From a checkpoint of a small transformer trained on Wikipedia.
Size: 16 layers, MLP 512 SwiGLU, 9.44M parameters.
Architecture: RMSNorm before each block, rotary positions, untied embeddings.
MLP neurons of a small language model. Each row is named by its layer, matrix (down: output weights) and neuron, and shows model dimensions 96-191. Each number is 128 + 32 x the weight over its row's rms, rounded and kept within 0 to 255. Numbers have three digits each. A neuron's up and down rows have the sign that makes its largest values positive.
After each neuron's rows, "raises" lists the tokens whose logits its output raises most directly, leaving later layers aside.

L9.down142:182130132125099108134158049111150089143133129084168122087134121106061120134116143100188123145083113115150115115092082090153153168141123087162102130200112130178074151144159117137148117084154151060071049155123094089107128140176148161185091129148091100098166125088141089122157128156109138155
raises: "ual", "ological", "ology", "tain", "ial"

L8.down53:090132080064181131166096194115119117091133127108070094145189150112123135145143132116123120106169100121124168132156146044143139138143125117138194052186138118160153124119162183149134185152110114119111119183088133156088063141113131132131117108104145188135134130077139181153175138098096130115
raises: "pec", "pen", "pl", "p", "sen"

L11.down46:164163166121193132170111115110172114106134095056117075104218184085112153058127140161127067162114143145137159125158100084125102154125105097086176099179134139099134126117112134152170163089112130147121158080134145141078106183098161164112162121128140158149154110102113093106129164169060132106
raises: "i", "iana", "ia", "iano", "ier"

L3.down67:107098093107145178155171160105083083093081084156142089112120110088086148136165133125192122136151111104078127114158105166103202119117102109166094098123128165159160190128126129135119117124089137158126196111118128061131149068104126135097137109177084152151166151146123107129097130108138123140
raises: "rif", "rol", "rod", "rator", "ual"

L6.down108:092112073158094062120119121139133154107126143111169069129151131136132162134097159144102127167147155125108080078099190134140130130112124149131132141099146120183141150090151098154119136215090104143129108192153164077119081116146142148206182057134085173133155089093114039121112151102161123163
raises: "ingham", "fully", "wich", "atic", "loan"

L5.down306:093103200152156138126116137135094141108128109088130109106156129117091133083176081139163164064126198148157123129103150122200171145098106155162123153139133118171110123157108130023121056207154151095171128160159100156116132158150151132112163103178142149103124087154104085084085121139158099139
raises: "ises", "ise", "its", "if", "uss"

L8.down270:170147123138062120181206076099084123068121110113146168115121080113123125120099135145152102165101102122126113141126061139149141130159165101117152121086082075130143109163113171150117118143150150100170118081139222159119083132102132105136133175144139209146232095159105117132128126133162147094
raises: "ial", "ge", "go", "ges", "ya"

L13.down130:157139095113149123109153129066125136109101104144170151124125164120135124148159075084173157103133086168062131113152098123102142137070157139101170098102181138136132153114080093125102113114127088048111141092139180119132123117096126120153132175131121173073141168103160114159120079153144177115
raises: "]", "non", "fall", "bul", "aut"

L7.down56:146117125120148132102146126084061185135111152078066177130109092089167129105082103151148115155138148054129117149058124126118123203138182089138115140126164152150124115055118119110156142137164168105090068118104185163126094158084150147122150126128116145170170166134083106111126182144161148099
raises: "ame", "ames", "ature", "uc", "aw"

L3.down160:119099151112091132101186158104093117105118113143175082149143136146122128164088100130166134093158145084085093056067117152089104161097118121054142192175172170197106121129129136176105074196163178087130125141144158170110149105147138125138123122132149145106048142124099137132120099140126122111
raises: "ition", "stan", "ault", "ize", "fer"

L7.down382:142132135112138155159166104154112112134151129118106142145113120156138171123187123174120102118103116081133102101093122128071146083125183114107141102074100123175109125124135090112058144124092090119162156091152091077113144133111131069106120120123142139101076157120139059173147148103121180124
raises: "ship", "fic", "fa", "nu", "ns"

L13.down18:087148122136050110094069132145092112136127137066085126112118125172065169102133120129081130151132126130134166159106096088155144132182079133113060145099175146141130171133124150168112115130139129111167130108095160161124123129152145117126120132148111092096174146147152090152153124124138166146
raises: "000", "800", "0", "600", "700"

L9.down402:166123150098108168149027150126137109188134193114190131111100086067110090141159086127164165168156133127072148121135139113065104080066132117094139105114108124099083149105104103134181142242101139146112087109192141124153154080199091113139080099099118116157154154114135131140132125089170155108
raises: "d", "rd", "ess", "t", "ight"

L11.down107:101130145113160117148180132103202112145124105024119099125097091136129136088142136081130157157172118142117135097145109099081098119164158123102171152070098096125103190114140080104134172042116081184169127132148106177122114135111128159174149115123152161131095150101113075149158136178131098156
raises: "ches", "orn", "ori", "ving", "ch"

L11.down256:161090112100135134090099080107120155159126190105166136118173159116095126088054099106178119071131127127157197094107112154081103139114119060140104157099146101150090145144143182135151145085114142046101143192112159127229123150102111146130151140200153096130166133154169142113159133138152098111
raises: "arian", "tain", "aries", "sel", "time"

L5.down496:156123186146118148106088186147057101122144191144127121090109146158092152114123157124109115124093147126114142130150141116110099124154139182106125089157100106174181205122135148117138171190121169079145144137100133089105102161041095100093106099127166130193118094115136125135116190110160115182
raises: "als", "ali", "ality", "work", "ingu"